Part of a small language model's weights: untied embeddings.
MLP neurons of a small language model. Each row is named by its layer, matrix (up: input weights) and neuron, and shows model dimensions 0-127. Each number is 128 + 24 x the weight over its row's rms, rounded and kept within 0 to 255. Numbers have three digits each.
After each neuron's rows, "fires in" lists the words (lower case) most often at its 100 highest values on Wikipedia text that the model never trained on.

L5.up39:091112138135122156116120089096111144091119120154130188112120089177124134103139128162122097166099156108123139139108080089102149112151119119140162153192113102148167116084137092133094141141143141140115112154127089096083114117101120115118156140143120093146149157139097133076147136120102141098127115148118105139143094133129155137124094146137134146132120094158094105131145106135108109125176
fires in: "to", "addition", "goals", "and", "order", "entries"

L3.up1240:155146098140148167113137141091080148075158107093124146151128135203150135117086126133131180140135165143124145134113151139136117134145113151166118127147139129153126097161112129121111134055126128094115160101150107086176102128119129173114124114106153132140116154127114108127144148170099129142118145103121147088136157127104142132116158123148129120129091129147131109122139128123115115158081
fires in: "against", "over", "for", "lost", "to", "failed"

L4.up540:129115128120122126136115119124152075109143165138150144148113123135128087090080133148116130153114117142130135104097124087105123129137132184166128138079132108121138076119158093107137118126087165133102114158167141150150090121164117176106131135145114097138136093086138140141141174130131157118113068124099169140150151120149114142168106083151157141126122105115110128105117138133081135133099
fires in: "was", "the", "were", "are", "parents", "lab"

L5.up1420:131072100158158136123108136129094115126110150159138129099167116136122096097120096145133107114137184123151189122125136138087134161076131116135112150166118117152159148127135116124189162147103109176100125139155117163119107170149176134149133158097133134122119108171117173133142113097133150134176140115093113143209136151093157132123172119129139107130138130138127125146108148101081106097164
fires in: "of", "it", "to", "with", "also", "in"

L7.up1010:126113143105111139096112161099100122042109118158097129103125145159138157139088122132073154139172134131137151135117186135132153088098122141124133159113172111079144136135146134129103128129125149116117137103150132103101159129125131107107146112108150089137079148142139118150136158151099120138146129129137114151088104128159091135131144133127177118097144115093099122141131140154121121145099
fires in: "in", "form", "by"

L3.up718:189090123104153121085127164164132096107086112152156164117136154147137109145169107150121144127122157122119133116118130109121112185117115150176091123120123123122100096118106119139158150128090171164141137116118116133142154164143140129129127118116158095101149129105107126135156140149092121153152154105137148134137126106159146155156087129133145087130080163151099117099133138171113143114122
fires in: "also", "of", "being", "permanent", "practice", "in"

L5.up174:128126100188130120144093156079146092129101137108107155101132135136111117130141134143112119136080161078136136097109146118126128136063109170122161142144133135132092110157083130115119155147115121135133091147119110110126087142100113148126117148115149130138076141144094119103130119117108117173153105157083128133137132150144144111120104119153138160152166192121148080166134118121128164157116
fires in: "are", "s", "is", "were", "be"

L4.up121:140174130145135138117149122107128073108146145090136117083148127136114120168126129074099147138116181085181093151094123103095148146135143148118117158115149121169110108137104113125082106083115123116075118139159119099141131167162099167139124172089087163150085128121116123122178148155120115137112124152122133105106124129165124175129117143170139122132130155121145137158098127097126117138125
fires in: "of", "in", "for", "to"

L7.up637:102176157110102133074129120154178102131131171111134183133123117108160077096132164126159093117130151164081130115156126115113133117117171147121158107110106160122174112081173113156139100138118183176141106139116147102157063150102122128128145125114173135105121120097148126131115147102122116105122106141125101093119145072143149120125177149088110148128085103151077113143082099119123136170118
fires in: "completed", "two", "of", "complete", "permanent", "both"

L4.up178:147123110128128130129155111124097133115110137147121135126126094132104158129159126106138171164128206143138219121100129116150077130129144104145112156129124169113140101144115133145103123141130147101091141167129130074128109157155169119156143145110113116180136117102120105186142130125134116146143080136141100158153108153130120149088124111144169107094130153109125144154155085166064128113117
fires in: "with", "despite", "after", "of", "for", "to"

L4.up307:150165080143129119150104141101101097097119134107128136064147148167158186134119116158142081107140158112132142087126078141135098124133145131131144138101150101154152108114146133090145095101171121117147156122178148131153098131128131156128088115152105119101155135124112123117092129145128115148105121142140127105095138159113087135157099109117125139144126098079152102140155151095130125166119
fires in: "s", "volleyball", "won", "basketball", "in"

L7.up328:145061122138111122114116133141127131113140127149167111131113097110159125109113154132141082093138128111128170147115109114167150128060098122143126150134129142103125133118145097134113150135087143150115161140162098136135094108106163108117152079113102163143144131130123097141111174110104122164136160097110165124144120144125126140073132098149156127146172134132130125107142129100101149108164
fires in: "at", "post", "with", "by", "of", "for"

L3.up221:156165106127177155140101115129142110100137152104132159115140102158119147110137096108109115130166135130150134110077084134149143113091138140088143101125143119173157091138137105144138104144168128109184138146107120131166147069134082156095147110127110127146140126114118096118158140161086155122138164149052145131094152107108082100117129152152114110161125084109161140123137116093120135139129
fires in: "world", "in", "nation", "filed", "milwaukee", "miles"

L5.up308:156163128141151121137113164157125118120146115150112157138123126132164150139127153098175123136128143113132133121108102123127094129127167130099103124105146100128134132114145113127121121109142155119137096090123141128111086119096159122140096096115116136144113101125114142137150145151116122135113133091170170109111129093151075144139147117148091108121165109191153092102141072105133114121157
fires in: "to", "into", "of"

L4.up1100:113086145094126106181124116113123096117108104069157138114146114128145130117153120144137133154131169133146144108079125158127128088098105073154137097128111164104119140121152129136178142096111094145118169101123122104117109115154166148135122068129119127095134107152120092079151166119137166117135152114111102103119133138150112085063161141108178079141168139099111144096130145148134101110109
fires in: "on", "once", "sully"

L4.up591:115135104170143123117090106138122145112133158098147158118130073086122109116112105151133118111142114097125137100088159130121131126111123137076155118108152126129124116127123093133132147114131184149142132120111129102102091155093093097158111111104123121131127144102119113145127133148111105114113129096131122137085110155147100132109147132145139111134116175140112151092162121092129127144115
fires in: "of", "to", "for", "go"

L5.up306:116159118128158170117131134104076102164106125132166158112160091129149154083145114127118121180083110122154124139138140121160159111121064142110150167096141121174140156118122124151152137156134167074125130154127138078134147150151133118140083139059122124110138123090118147116135188112159133117105139188106110152113121157143098089142129138114136136160096123115129101115142142110133151151142
fires in: "are", "were", "areas", "of", "into", "switzerland"

L7.up722:135133142097099131129114132144119110108163117120136128160127106100177141136147153164124116123118099113136176156077125102094135142128116131117084162158145135135106099128156152172085144087140130149103110110138149148141127156097115104129146100131110135096124106127111108204148169093127148096140094173120118131137124130128201132121125114109113171105166151116112122155134144150170127173165
fires in: "with", "harvard", "origin", "without"

L5.up839:150091139153148151123144133145137090108158112186139104113132110148138163085123124145163108172145117154114160160126144151106100138138106132147133101094154093122127113100087111115145147128150164150148120168119111123120122133155125158120106100137161119113199139090119156136170127133123140134135142117122135148172128168083134099113118144178141122126115135123172104135093111122128135154130
fires in: "a", "the"

L4.up1145:139101098206137141138153118147139104096136146150129116131124103103115115063175116101108142116095130130144097145103160147147176139146115098119120096130115167077131129120132113153156130109151118099127137119104113167149095093143121113106079063126131127129138086134110128143128123151127159121121142133116135082101119141143141141124144125185171132147110087135155145103116110097103137141128
fires in: "to", "trail", "training", "straight", "coordinates", "population"

L5.up1078:154148145132136131111142137147107140139117126123095126110168142137115110108128141154112127133119115136146144149118202156138154088141111096139142096160119094091107108150098160127134125112138106123111139132130093117106116106103164131162145092126111134147095092148130076140138149105107148136117137115142120123118114118116145155129125139075138128096148140146098133108119120158083108151074
fires in: "over", "on", "w", "reported"

L5.up432:092132174121154145099150147153173094134072086164150112125122137125095096138114149126126156130155120149112124102103104122159112156082147148114117190135121103137103097130150120147118148111080133116096135114138115129152108118181149120151094124140122120144112092128113150133140087153126134163159117162113177099122136080131137143141093121124137127077121136154093153131140116134123067134125
fires in: "of", "also", "being", "in", "later"

L7.up1351:175161088140142164122086135153116106088130138127123123082128081144153134122132143140116134115123170138139178153138084115173114114163158144105110113125100136084104072123126127170102129110155160151150135113116147154152111141097145138142101093104089120085140144144088096117106134134106136105162130114154132134116180117131150117108151125143095165156126153117129156132112136107094131138131
fires in: "in", "the", "of", "on"

L5.up835:118090102153133177125136129123130131143132090129120156122147123122121144144130151161131117150123193128100104098120118120117143139137113139096129123151156091190109118113125084152097107147097139127162112189125122112136142125101154159091099112100135148116106080118154125118117136118141109129158119112181153098140115159144138159095140133126161111102143137157123113106189133122157160124152
fires in: "and", "the", "to", "a", "in"

L3.up425:161145136122128106153146098139117137177072151158103140113167086142131118108125120134152117107135136139136116093119113131149139132123128185132143131163104125127107154120138104115115136108113133136149152140106121092138138102140140120146137099125090088138143106090180145109149148140137108121140129111120131113100145124112141104133105121098115103187127135150090138134167139142133135179156
fires in: "is", "party", "species", "was"

L3.up1019:143150155172153162131118151140144156132154176102138115152110107082126162138135106166094114096112180135135137133165105144122098198108115114110167160129134151107122149142130089108164144123126098116115151155103111141164124136097128123115128098155136113103125142145124098103138130167123174127166106134124103129141109107095075118119127137153133142124110139145105127098141128124130172137112
fires in: "running", "track", "film", "railroad", "railway", "plays"

L7.up897:104115084086122126120116097139086093148085181122137151140146085156143104046111110098126139110116135142126086094103109121139161109136103143151140113124150148137097089097163123144132103150161090129129133159099146122168146155117161140180115120078134133135136126152139153123139063150161107123152138146105102131127160091135110158106138094141151160140146129090134117157106121120124138135109
fires in: "of", "authority", "ifpi", "gulfstream", "switzerland"

L4.up433:175158140079137118121142180151121137160134127112154135132164074155085146101112133119128139122166161117144119144101175136112154090118139163090144136167119144126158128146124112150111165111105080065099141160166138135139103092136129154146133123119154150133088131184098109136127116124125139114112096146121164111110153090132095116126111139127118165129144089166100141111128127081131140126140
fires in: "for", "against", "steven", "jimmy"

L7.up971:130077162119100104073154135135127141128094167157115123142131125120144131128115143137128127141114141152087177167118150166105121128143127074103106160109130162115129135081114155066140127119145085101110176140165137171161099146153073178144148124129120149118145135126143093093130140105159161124086120109120101113150116106147102163109143144170129095143130136132111132132148124150113178114115
fires in: "for"

L5.up788:135077103146107120166087149124128070148126131132138161126150147144098124171126126124140151128111119072114129127143134074136132166153137109170132136099109114151143124135103141154154125188147151103116150085150165141122127161126121147171154126157147088116133100130129126122128139115126147161100144143084110154127105146107122151146103113145128130118135161162126094102123095090178156097098
fires in: "was", "take", "were", "taking", "took", "see"

L7.up82:175132114141142124108156142145132122078093112122159164114188165158137125162166113129154148171095144126165147138151150092130136098122147106102106107076121156145125139153126114146124104141106119130119121108116100119108148084140111101169129115113142094128144151137104128097139161155119171089116160102159111164111117129154157129114156104114107133105151131094093150140111178106109150128138
fires in: "of", "to", "from", "at", "in"

L4.up638:162149110161142088113146099129152158123161112127160127118172144115147146122144066096121138122160159146166139149143114112119139124110076117107089107124119107118143094119107150143097125102121145114110122144146107140146163101121169127151154106134124110117148168134104124138162153144164177140151153093078134155143142136151119160162126134096092121133136130127166121122123134103103099163170
fires in: "in", "to", "as", "of", "a", "royal"

L4.up1437:125066130131139116102138124119101091118113128135104105151185095116128097115145108105156157126113153133145140126113128143144102106178139118118035135130134137170106120173156165125099143129134092133138146162130114101102116119119114115104076131109132103145116109165112144129095111096147155084108148123104143145157142130114104121116112123166130140134139140117104132183142076125116080171136
fires in: "of", "to", "by", "since", "upon"

L4.up477:121143149129104107125116136121117125128128198126150129111118105103144106090096138080124140161113149161128146089086138116126085109160153116150135072152101134130153138168127151141100162122143133139094127107175155136066146178148157124146107096121167116162118087119108135084143121115170138107135151112136133150170155137085103146116153085127137123166120106113097166135143097157115114189144
fires in: "of", "were", "is", "are"

L5.up1515:188105147071116096131130141101140144109137127122137126157157100158128100091154083109131136164154160122148069116142153134145164099164131148173114112143161133144098153113165129161130129165087130111150159092161159092113118100147076133122116116128150119105091181149125133116121111116144104158082085142132108142120124144135113153079129165171153105110094097100150118098123140124130176145099
fires in: "on", "by", "appointed", "from", "once"

L3.up585:127133122098128145109129124120114150123147165110112150159153170159119126189144159132136129125169141122123137123169119157084133144093128131132170098137168145113149169112148109128139096161113169129160125127069154136095131116093133115122125126107136118134109108102123128198073102135168143137117162163104167164176182147136104136145182142148167149095142087162110147089125123177096182102109
fires in: "completed", "6", "9", "complete", "completely", "pennsylvania"

L7.up477:118142109123100154123076111152132114130118142122168133097127147069159181141121113150097152150156183100139121130119107112171095092133164121140153119130162145139162097154152173114134139115144173111164124150135137055129132153129167143139115117137092176140157080133104124129118108166111091097104111157140131169062151125091120126126142096196124160164101102106118113140149129092100136162145
fires in: "the", "in"

L5.up980:116124138126119144121069129121103126087106180103092121136116155131153165100075084131150154135153152121109127116124118134138114110167129116153092159108137118150088138137085131137127115086124139106130155156142140115118121136154136163139137150094120162156142139122111111129141132122170113130120129103109123111108146180162139183136147100106094092106128136113127101141142126151100126156124
fires in: "as", "for", "with", "on", "taking", "in"